{"n_layer": 10, "d_model": 256, "n_head": 8, "n_kv_head": 8, "head_dim": 32, "d_mlp": 512, "vocab_size": 8192, "activation": "tanh_gelu", "norm": "rmsnorm", "norm_place": "pre", "norm_eps": 1e-05, "positions": "rope", "rope_base": 10000.0, "rope_fraction": 1.0, "qk_norm": false, "attn_scale": 0.177, "bias": "none", "tie_embeddings": false, "parallel_block": false, "init": "normal", "init_std_qkv": 0.032, "init_std_o": 0.032, "init_std_up": 0.032, "init_std_down": 0.0, "optimizer": "adamw", "lr": 0.000759, "beta1": 0.9, "beta2": 0.95, "weight_decay": 0.11, "lr_head": 0.0061, "grad_clip": 0.5, "warmup_steps": 297, "schedule": "wsd", "decay_fraction": 0.899, "decay_shape": "linear", "final_lr_fraction": 0.0, "batch_tokens": [16384, 32768, 49152], "seq_len": 512, "doc_mask": false, "train_tokens": 498900000, "steps": 15267, "dataset": "wikipedia_en"}
MLP neurons of a small language model. Each row is named by its layer, matrix (down: output weights) and neuron, and shows model dimensions 128-255. Each number is 128 + 32 x the weight over its row's rms, rounded and kept within 0 to 255. Numbers have three digits each.
A block is one neuron, or neurons of one layer that tend to fire together. Before each block is what it responds to, as a language model described it from the Wikipedia text at the highest values.

Pipe separators and column-name pieces in Wikipedia table header rows, e.g. Pts, Pct, IP, %, Notes; also some data-row cells.
L6.down49:104131126170155142138020098123142161127163156151113131159138151120115127119155126152140137153163166144123117083087156156139148106153199084051117153125109082087148131116169133109120113112148144133167159133185179112131145185095141061169115093131127119117098112147119107077050089110076106103164073144107114047117117107068132107172138097127186051126097146146123106084144090143181107119156
L6.down103:139097153119076253140201104127143122143106116111141116138160119184174079144114093152182137115131166121114135089124106135127136142130150152175122141129096090111082135078141150125167137162125167135143156109139069115095162057120159112124084079092103172132156152126139132098089148193119106172140167081000109111168166139149154125154132140119142157164070167096124132125163106122138095127170
L6.down169:083147192127067177120040139093151169168152161119061109179128128120111140146154122161111099112122112147113129127124143108116176084076176110147125137094124104103153130161113152141147107140153136134178121151125158147119111200080150025148107126117105175072156107145090121106072129117097113136143005139038130076148140122108123136118083119115148072093083164139134089081157133144133105150152
L6.down194:199099179147107187141113208137130115159122089172097107095115121114113110081108185099119163118124127144140166127120208128145119119106199115164117102180142178146141177134109082116120153156116153110090051157103114134164161127147121133105113165159152125090100163144140091111105144148075096127154057134050177130063089121125104112149122102141129099093142140184084126103107117124102116130151
L6.down205:120071080135159176150097119141102168183227097164151102073145051031156117092131071099137138153106118092131100093104093141141172127068155028118168132137112119180102148137166164067095138131098150072083099172151161153144159112126141120123134109118184165113131077086160068095138116120153109103076132076119110109108150088152076104143088107134108209112143121110112127105163163134097132124122
L6.down244:087109076132117164126084122150157169155099137138139181121167141154165152109170152106145114144152093147104171126116119117115149164093126142157134118130094094143113116101136073109167122177093137156190070188097131180139141170115158105058110092105131070170059177084135120047108115094057085145069115112058119123111169133061152081109123095121086117121154209149080143166189152137186183164172
L6.down275:115130145134095174106162160158101142138196106108085154139104147096144125108188090114131094135094093137132155122185130145125116107112094175133173151152161136151099123113120121084170067137100149144094077128127086116162139155107099143144104164115122119128132093103109103174104122114154194139107083120122099091047114101125113120124110147181059134110126085095119125112107103168119087111122
L6.down449:155140127067100016104141131148141115141116171088145146160140081122176140177097113105124089136178140159069138121125147139136122153171133118153126137113175143143118146096087165156104130121091116116141094097153123221153075071125082112169122160168184114132164120115119108143119138136081145185134062169198137085150095136130133104142082096149059103130155133164091145123081120121124113128149

Pipe separators between column headers at the start of wiki tables (e.g., after W or D before L), plus month names after In.
L3.down371:168122131068119107142146154130169109157106084126146158130073133095109141108152136138146201115048123104194149166160112129110132099113117100118149130048094138116144105137082157083095116168160167042134118145159048065071073153155125116106156172145158130143109168154120099099172065089113131113140087099135037110130111124170141118146072127139129092091167124140165187076119141077160135171108

Final piece of sentence-opening connectives and date phrases before the main clause, such as Be-fore, Up-on, Th-us, "In 19-98", "for example", plus clause-linking said, that, because.
L6.down70:130090156177191077125191112168137166149149109137137188138171165123138087135172146153056068098046122139097166114143092157183103146102112151079085139099130094142110148121119162108113085130133060156092145157151127112142141032128138118158152062131131122105119156117186161120063203131130172180197114107103177164186093132125077106124163133223079129126121083121104105141105179150143137136162
L6.down139:148148142176130135084164099110123149161115194173124130141160117100121080166110117168095091073103162139160133120157056125106144077126182169147085115164133146115089164141168149166114188145143138129120145132106080124136154153185147112124106112163092141107129112159159110057165104122131109128136055083062169157076099108101134156115160100148115141157113089093133105229144161119135048172144
L6.down265:066113178098179098137108123146103124136134107118156176145110078096111174115159158150179093107139105103127117120102085117143144154105151099117162140099129145113154127128080143087205165118123140114128159218101150126082098117166111114075122159160115196163175122119137153129087164116047166102163111112165183113133110108064124105159060155104068069131089161158084105144102137093113122100153
L6.down400:133132159074078184123143134145156123178100164076113121117119103171120139185154134077113097131071101141100123139108147138102145062153106158132119108139168100181137125111156125105188069151160124190134156145115135105111150103171110103116124173089087153123131111131236122184041164151167127104139210117000121146145170114087168190096126132227073111120105068146145133114163121127091114084139
L6.down471:117133118167076207142131143130155122164149135109118129117147148154127159158159059129093144126095143164139173072134161133169102126109147117118103160118103104140088114130081146138105144141118127101117197151081105127128125070147053112164100148093150091140082116150180158084128142192156117192118162077021165121145160162128124125126207076176052076109134079163103128145115129135084166101126
L6.down483:143133155146119017108210071090101174113163118091143166135117144138086083130138133115077126116158117143116147082118158166162109125098099132146136114141185102160142086142154144132137137150092151175138094136171205187168128147132160170105096088078178170140156085134125157098139164153138101139111146159062148144147112058143111145093119205190064163135141095197111075122168102132167128130142
L6.down504:145136091142098194087102111204143107201128125100098131172127107136136146178071143184146082113142068091126123157161130158078101148075163081016110119115125136147166159060106111112135084157079101158127143158109138174161105130161107156119119143070118172129129160136144146151084133104170158109173144116072121130112062088160143126080111119157167176108098107093145094139086204088161110162064
L6.down510:176146122164117173150105150125151131121148123134142179115108161079153069143131163090146088118076100132163121110129139125156131147116115115133155125126108113144087150169181159181160114154158132111129107129122161156077081136162109170058077124077140131063126054151165101135074142137090146101118164125033206127135176146124124104105133098175084140141086040128067118209126145123119114145094

Determiners and ordinal or superlative words opening a noun phrase, mostly the article a (also the word-initial "a" in auction, awakening), plus only, first, last, best.
L2.down16:107148129078099111152176168117172131200097107179178145100115106193105218132115125130131077144146083130143079201171128115118181113107114168129114111145143087147072111151084181061112108168037072120144143156109062124135133088134137117141121151200141147099123154131129167150084155035129127167147135140145115107114111109148113187151163166098140129137100078153132118109185119145182124149126
L2.down58:179160130141109050184131098159126118167140161125146083162110074103112090077182165090153103119175164090109159144169176065132093156148135114186109090153146099127114154128110155130094188205124133105125115108140127166117138088123166118170092162119108096133149106134127158147185123089169101099081036165231071105221146154130116099104161129131140142098177196129176140119091117159119104104098
L2.down69:217117115253152230088131135131177114166172136108170155119173142104114135114069121110151151159146098053084063154120128103114165141120101102117143153199145133170181122154153106132138101170140191137110095087140103080138110159139141113111148163147096150155083102151157177116137163152119160116201116126050123150137094142124125148199135169194108156192173097094181081072113094140140065143113
L2.down85:137131135172111181101055097135125163093076177119112182100162127145167129177131134094157061112169106087157175106186210161077126138111130098091139141113128134124142180116119133149163095059073118142140139158129155158141137113085115126141090104109162152156091119186072125125109092125093201147083145097099115164141123172121109106189160091182097096157109088134100161176074147122184096153193
L2.down128:107151120138109107159166086105157167168159089164152085141127121189157115091110107120147119142138163151107134145119125106108168079173150110136151188078110118118145123124089102127127113155171114112105072109116166172108137164182153187156174116140174123106194103137121098177157129102109150127096141127185097154135107125080094147125155100103156113137117122121144075139113186098151189113173
L2.down267:164101138118144139150069108180096143108104138121138155134095151150062087174126157119134056095121109126146110086148097138089066188121107160142172083107172116110094116129146164155150042134156153125112142112129154094134136077134144152143098129101172113071080098110185132103063139133126153160067200090190137130136103108129144119114183169121144105109151116159128048107056141118079173097120
L2.down315:097159152104072151136099134165120113090091157153130151130137139136115127116116177131138111173109130088106116132166134142121119136083105104133134123231125137130117132143195118131149155098094112102091178124138093145122147144134119148132083159146127148133082065137133200134087133102129061125092088153011132107159119127075088135126127133129106093097131017138094146149104095116120090148144
L2.down339:115146128060122137121120149123124119177079133111127109135126144122119163174120081139140111187103084190177176122092109059124138108096082086129160093113145166154075074145191217087115115158091111083144165177134158082127187097144133159133147117153163073089091126140149116153133107120112101167098150137105136118087126132202107164106206087123167151203114053106080121084144135144160152113121

Final word piece of a sentence's subject, mostly multi-piece surnames in Wikipedia biography openings just before "(born" or "was" (Agu-ilar, Cann-ing, Gall-imore), plus other subject-closing words such as "omnibus film".
L6.down175:172143145066098168151117095142143117159133103118108126162144157119125187139109162118160114176104174115144141140103068105160103077123160112188120083107084120099134114179132130152159124183137139164182121086088110085155130135128169194112101106104124104109114070146133073094125175126131122133162089131075143097072170146117124130121129157064111100120112081115153110091117092092171113173127
L6.down185:112139089143116195114137209133176176107143121099163107138156145132104160078106128163181141219114132111154141036163144082192124118151156115129189130087104150142147123081104155142144160142111161117102195114134112083061169129068134101149095145125124152160043113156092093092112119099149120173093074144076122095055105059151108125174160117133128129161114108115133152155150130115087077149162
L6.down230:130137056157116196138117177109142128170139142151126073094142110125116119141134114145149115146116127178255116138095121074175113141094145165116107130152080110153135098159147109142145162055108132123133149063154162094205154155136161107115123143160135113161102070108084119112144083184145171095146088115092140123167139079118173155117150145151107128187139024141137182114129092060078137086143
L6.down235:137141144149107167166102140154141164055118133127152134118134215128131136087163156123161126112116163113089157100171122119134094132131072128155107107093091145075134102087113162106118146170133154171117148135131169095080139102096117106150135150176119177154125131075151129119109136141137175093136064102000176065079110162122099122098200152099138161093112000149155089109102172105132121144116
L6.down355:129102093178100075137141105141123122123094095105163054143138112110089188099135142142106163095146103148152056129107114080106185145122136135113093160154144116112104140145131154173147101136053138168116096200093179095087084106161123109153102090143162102132129189167098090131211139079134132136127050173069163135075121181163133135131153075143113121137083163147137114155071081105095136140166
L6.down380:137154082041124139099073150074194129165107135123100116173172155160080138076109140121114167184155117123155165150136075074152141088098110141083171159093111139049087063091097132125143179172146194098162146154126097104076095159124174093134118126118130106103174133120110118093167069146126088121106086072064152103094134124176126173136094157093155122166096122184162138152143129109043164147140
L6.down462:147124073162137132162063127143131148132077154152131152134108182182123103120117133156179136170119157085128096154171100138104096105131115127167176150183115163102120161080127082090192108128073155186181148100115186115217097092120158085169143186169141126116094114094148143098127168131150115160153155150103112137095205135102033096177116166152143165110122070167136148117117144060135157072171
L6.down472:103121135150165254107157201112123114151118163149112138080196139177064101167147146134149138110146150110138152155085056108154113155171121132136143137128082156104137165183132119167122138154188085131154118082151123115145118187133099131111164167072113111163055085149137140071099097160132168143120108145076122086129157085166120180117165105075141109214123113138186192103173070096135122106115

New-clause openers referring back to a named subject (He, It, which, that) and widely/best before participles; also coordinate minute marks, table rules, heading equals signs.
L3.down479:120096107149157243089110120165110074119120080152100120122138117143139167087135136187176114155105086139116161094102141128195101132130134151079136084132128180130090070170118148133130165124163166097115107090087166184165172156104193142092140105103160121166125072110125119145103156099119120129127128132061160061137106120123160075156154129106121110108135147146107135166077153119076106143120

Newline after a table row's closing pipe, or the next row's opening pipe, in Wikipedia tables such as election results, career stats and census counts.
L2.down1:130117094144168141128088089128159137095156076068104123099117126106132166108157127149118090049063098111135174129092201153177048075144177072103142143131202143147164162098181152118144150106171091105195123102130101118114094104095132164095137077089100101091132138110124096117169174182178159114135148093146152147092159159126087111211181113088189114057162120081103114138182128071093094050110
L2.down20:155094114141115197152112112143136098141125156177145076126073078114127126072131182195124116106156101157149114085116111118132136075126166085107068108141133140160189127111154176110110124120166111171085126184098115177198166177134129118135132134077122166200095102078172113081094137135151195165189114182118131125125127113117105076124115183111168103068132164122122162179113091101086137149116
L2.down94:126130086051068157153062110069145160134069148156113113130151110152138137122128139117119111093155112123080118103119133139133138145103137105218103171098139132128159208079094172128122101104153152129119124110055115133155158134135136059142129132121114141175127123122092104166086111144060088111143091099132126123180114125129130111063166147131138064064162151151148135081180115127167146166167
L2.down241:053111105108125239102186144142116097137076125114121138107106148140143150142134138095133098143255129167000092152121120106130085102125121132140121126146075136115145148135152142138118112122139147116113124118161137123123107135149129092102117156102140129120108121137149121145100113152120085118123060096000140138103150114173136158109105127151093121129144184134151116146137116125101126136124
L2.down321:105120157138147226116135126117104127108112140099119128122142179134121162181136142095106165112196101046132130056145145172155128178063083125104111152123122143101121205186097194107087135118135083115066111134091098120164111116186148116120146098133149118128114104143115091102113085165194133116083140118037146102160183128133079129149146140136146143153111167156091128105095161086109180143150
L2.down352:098148097140149255117142125178081125142147128166128090136175124083141130095151167163111108121147121155076134099119145129122122107105105146127195110154121103125128114114099134146084150152194117085133090108148107060137086111132108158111103153123186162113143147167117183106120123098120138122135146128000118139129127168126140123087154081141081064113108109084098141154119089145164176114120
L2.down365:099165133163136235134135146129113124114094113159163163105102111174087144183110125133094102106169160127151113116119087094111122159085136162079114132072193164176143159141111179119115119110149065136124130102141118080147120135120129158110131167044100138123077198134138103154133150134117136191158111169135136101162130123119136083121149116126129134107152126099183102151117055108117140110103
L2.down467:120098107139090227135095081147108144084070145141155204128133115173160152157104120160116074129255115080151087084111132105158112171148148123136089134096125139126101110130150162165148069128134096187085143141130076144132129126141124125122152147101144127134101075124116097108150132163066134121114062135047116119160137112130130133083128099144098098112156175141116142171130133097152135144164

Number words and quantifiers (two, three, five, no, few, last) that modify a following noun or hyphenated compound like five-door; also word-ending pieces like -ed, -ated, -est.
L6.down11:126100167139151166106088084117141165118109140101126084133142163128125092113143174137143106130176084139183119080100115121110124132128064131105120149156146120102106090036170098091120102091142160185164210127139056090096067194155170085114113091083161108094186132161094089082176135150142170112065153128116117075100087099178134088166140151126143139139129120138117088145087146186142181116087
L6.down65:133149143119093184129170156115150055128199156177084141081128106149119110125134163122121135064117130139133114119188127122112102123076110119172107137177197126177166106150107116128143138046086118152132149110116086073115137129128159156131153090155114132148182143150218185096081104114128127131105050073053133126138134109118139157140127127154073127152087005127063136097165159125165087116165
L6.down221:148200097141140127137153131103100168045140146183106126099125169123090102140141167128170110255127126251146142098082098115122126126142109114102108136142053107062174137089181113135147072120157138164093155155138159162160139130155131142111176082174173077090096121130126128109117124134178119155178098135200096184117147133100115186132152111106083120172148157137117157134128129131094163157122
L6.down228:139164186165155133190177140143158146099153146175213065098128139105126144112102177184125159162094145201097138086112108129152160132129130080116165151098197094133161116143101104120120074128123093158148119151198119141162108111117103098149093140133143126093141133072098162128175088169135072185078121180023086126102147169145125096077113105175160125161086090120194065165122152068151142094116
L6.down292:165152088139127176097170167087108137128093162126126103181167153172082195108118164178154117165161148067165125150156156110158129133148131116148143091169137062153086125128124072112114164114087113178117111147086127110137085107092127153214154201163136128186091113138082132104101102114117123133132166127067133132149121122122095148136168165069112121141029096098135131089138120180128133186122
L6.down316:158122150169159217134125127155136166113165127158100116109110104130127133088121124047104157179100144059145154116144142155082157193115160125088138100126139166154085134199178142126112147177071166167070109173110147105171174084117104157155178120093130098133126100095140146104147129145150160095138117105049153145111091108178124174083097156161130133136136112126083158108062091105127135156096
L6.down368:130110111186170255161169122160073086121117142121097152141102122152099169150148174195059165134111130131136203104127104116083124122154106141119115142157143111167173137122095185134124122128139147155114099119062084118088156129126116135108136140121157112145099070135125176103071139116124144146185171130026094139131171108112174147062110151165149060160097082065145159110139153161158130107058
L6.down391:160190124142106141164076114159078163133165128087123147198079134188068107153134103133127134139152142135127091149212143110114196104103090175049135099126145100089154149165148129123176068157102146116118058178170171129122153067150065145144145162106111122108100118133085140173111092112154071133133117153058120107132181161160087130131121084144091102147187104139093139098148154064091178161088

Word-final suffix pieces completing adjectives or role nouns that describe a person in biographies, e.g. eld-est, power-ful, wealth-y, commission-er, also possessives and sibling words.
L6.down53:169158165060148095182074098165106131158154131099089077083165102118080132121137122124075112149139141110100088117175158105107110123198167155115106112029143129060127179079131107174120081151139119104134122140161128119097108118149109104066140103128122092114059091085114178169165161157151113166137102142138145100135125113148132102086117126123169088108100113147196152136117076135151157104165
L6.down71:107135140151154129136197091120181154177136186065128166170126097144075158164130133100103175131139103074147152123111042170104142161125083176095118134134124069122101117092134157128059124129133076153099123178174131126095086115141092072185112123108077117146133113137086151169100135066145113156141180153080163147134116166116139166128126169129107120207102093123101121161144088127148107115090
L6.down128:144137108091135182075161173135115109115140081114130144143178108132124137120130121149145107115178149104117067199187135123122156103198153136085179121085118133088146104117167116113101111162114140049124126148103122113129149150124108136163165124143085206111070149172067134158125120151126150111117042178108177160118148109122124121083090124132112125174208112158167179115088172141136184131090
L6.down165:101166074099091105144155117049117102072111112121142134078182149102151119148145112121111128088069119119138105098089204154115124100104069091141075162142152111128088134120154118175140162157164113204144144149111153158136099110106154179071094116101113171126048160098113091155123066128179133104103214095079090142121156122043106124134130141128055128145148107086099094156184159127128136098154
L6.down323:164164123108103151110141039168085096126131125146167142167100112140130169102157124134111151196081122177126137152174174140148113062069123083171146178124141132123124144132167108170112133119104196136195156079131112118133180143107153119074112060081114116073164056164151092194140133187121082145111196072072086153180152142105148154106098117131077112136095148079125133139159150128142098107096
L6.down401:141112165135103146208136157115110145120125106104091109162137124080189142132209147083139165089123150083093131127109079129106161130107108117167101156170146171130140120159111102085155112130123146106116135142146097138068133084142174134137047129100078157147072115199168128111135096136098133132125087136026156112030146104104167108088121131116117161110155110122095063113161101173170116081109
L6.down433:139144099107106142138137184149115128109147126137086112091097099117127113127109080115083165078147137113108083103160170162126142116118115160124109155084135144142186122107082128133142154146074110156082083113120087165119135111088109124130176129126114110202119072171156115137138113092155090138118132151092134067178009145124094108139111100107174161090132105146132064177141154126180117106076
L6.down487:128134129094116255146133154125121094122110138107115143126128114136136169117162133155120131180131124136134122147159135123156124144138081115126151143135085104115137131157087119137138143103110151122125134146118114100120139115133159169127163174106089139129114131174169138109084092124103133115101099136000120152136128103115095069139117128108119106146095031158168185098086108130191077134109

The last three digits of four-digit years split after their first digit 1 or 2, as in 2|020 census, 1|998, 2|024–present.
L3.down327:089100140063027098163096119116128140081114125063142204201172160126082111077050167129118088151133145162115166153185161150182156115110133129165078088121137113108133109168075095130197150139114131096102153130128124111161125144153166137154105188132096133108175150169179172125109126166156111123146160121077117156082104161125157132099190154150121122144148080192137127131149134162165164160119

Subject pronouns, mostly He, also she, it, they, starting a new sentence after a period in biographies; weaker on "He" word fragments like Heaven, heats.
L2.down23:077168154094100208098151130150090135143065145136144135178126118155103149148145076061113050125163146113124168148110176151132115152171107132089091078131092172117203165131102128115135083113148183112117149142128103133122143163035149123186119060136152040061164147129103120088152116157094177150111126142103105099107117079225177053082149118138133112116152175143091141114108102110063115134109
L2.down45:165165116162084101136150135112123135161108093139051151219131070160142101110216121163110126118135144127096113087149140220206097146067114156108080110154150099135173121157121170142104119104140135164125156155165126115231185119170124129153095118165142121147081132181135143092105119074126095143114109088134134128065169105106118050085129110110069110142101099150123105132123137196180161060132
L2.down79:131157149150073178065186136165108053099157095112108126060174147164151121108143138057194137097139106157118157108123121119177076136122121097112149114124117115120147095174137106155164132112171127156085076131152137112158160119115115120123146113123115098106099135117075163110129119127157160099167101136022073133142094105128114179158125133186121147110081125088129149163138143140174144113125
L2.down102:143154161138109255161102162112054172100091098116137101119135139168132149105151110108091073115100122161159092120133064082113197121086138154139128137090118200080138106122147095137131120151135138122140111099121152107168072094155126146135109120118105142145137195135172154137116147124149149130122042114010124129131122128138130088134125156133124122116092088126135132145135093112115159124106
L2.down230:144117141074135175101131129169126123136155136180076138140147120157122099128161127119089143149142181076132145095109139111086103130161162057203154149125140157135113187150094125055154126131109162169104177136126202090149153131084146099207073154094113111144094115184081177120120135109131106152168131118125133120107157143176087133136138128151083113127119137150149093100173129182143171175162
L2.down372:108135118155148249102129128108086059123106160128090173107149124193075165116196135107134130069128076121142092122155070097113135084132168156149139148134114132164167142129081058073120124147148107121156086105134112132152127144156146128102116097166095106089110138144093123099212150123113162181091055110135130131095154155097118090146111183173149127060133115136106161099114063148103131154114
L2.down438:087118137116158142198123116154149089088090195149172078125169131118107174157138152071132151097129142074140088092133209196134064090119151094064140218114108110127145165105107138140155088207148104114072146143076123148162134090111200175090084139105127120162155140123127130140127121121173133109060113151066144156117124112174134138114128122152069161192081181123124157111111137170134141177142
L2.down470:110150151133083155165155110091139112151170102133123098163150123145192099112157155129120081147252122128132122115077087156097129170140169194095098144187121174112123107143155117124147200096124148131116151164152110139128102120081203130127191092133155127125119096184161101081069136131085135117142170169049197149094119147146106137129096153118011068144136126140095154151117157129135102153179

Prepositions or commas opening a fronted time/circumstance phrase at sentence or clause start, e.g. After, that, by, On; occasionally mid-word pieces (ly, ad).
L2.down54:094121133128132175112159137084110121076137147146105153064145146089149152118103122184160126103128112102173150140137177133151081094174119175147154117166118116119114164162094163128165139199190097154181208064174067147156128131172131128094108136120081154136133087164143111082132146176081132094108112170146125135187065128158173114123082142137096127135091100151215167188144113137130109195156
L2.down121:162117120127037133137130158104178131126073098111153123166164126138107140148162112136148133180113112117175093144068124144189146123104149169177176100081128124104144144126131097166102116147138098122092200129155186107146133140151142144087134108128096183169166160130161098138123130118127139078114114146096136147122095068158172134102089117136024147093138075125197162182199101101077109125103
L2.down124:120134129171111133089173183122075105083098056088132068139148063074145122117166103115160124112128152070138159114135098068171118071140129130153112186128149115126162108114159128124136099098141083145140131081151114121138117120080124103145148104113152086130082096124202059104093120128103158105092198134220099138146112137169064147147146148136172140133127101100168171164129140133125180122109
L2.down235:117134156157137148139102190075143140130153121135097092131134128121148128107084126142131089136180135075104151130149133167054116086122107112129171144069103178122196152086129080085139056107168094128140141117109128124153130105141040094164192157072128133138163105158168197116138160091182100122145166157118126146117127088101117120173082115183118176131101081112085148072225109113136123189137
L2.down342:183102100146164228153065171157128150084085156179156112138099148109140143145106150140196121126138095110161157086100158124182154091110103089098121115143095101153134131126131121138171131144120103171162180093097087133157106145088067130149100160065145132076084079104163147125123105137104193131154172093038128115080127072149087128110133121161167143115098097130108142123131050124143136091139
L2.down435:139129074174080174131112123172145138119111103123114112174127184189126133105169154153179173066129096110128164147178176142112107134108164161173120122174146171150094131108188100084118138159130182126135089069143135129122136132114121132121123202120067145143072177184171115074152115112107163108112102087077087186144141104130135114148111104128075139119132192155172085152159180082167064142167
L2.down442:137188096137119106118107136123109123117116179149116153143100142114146148107142123114114171040113111208182119093106103083093118112104138091048113127141116085085176081141111079107136132106162151104078146158077064099137109139063105220164171124102102142128118171133128158123091120079168137100119107141139117155178130134187118164156154157100153125166132137179098157179123109120108126127074
L2.down459:129075106049091182085155109100061107104128139101090148084120154111102149148108133123097118168150127114119124113053104146146091181145112116136139106128057161142126117158124127156163143083097133133122128187189147141104174082139117148127128091133126142123196074081147105101118147130165149175108126137107114158085146110177137138154150175173174119055179075130110139148128130068168096141145

Final subword pieces that complete an adjective or adverb split across tokens, such as somew-hat, humor-ous, sentiment-al, sim-ply; also "of" after type/style/form.
L3.down461:104201141117130065141154083111113096090127144106096172143133108151140136157154100118103124166166122106178154185137184098146085135095089083165114067147088138094116114083085136168141120151157169117101119144175146119161161110186143183141097141153101126141124116153129099157106135144150060133120066121079099056133123076080088139155114146138104105138101022183172173118173096075171141120173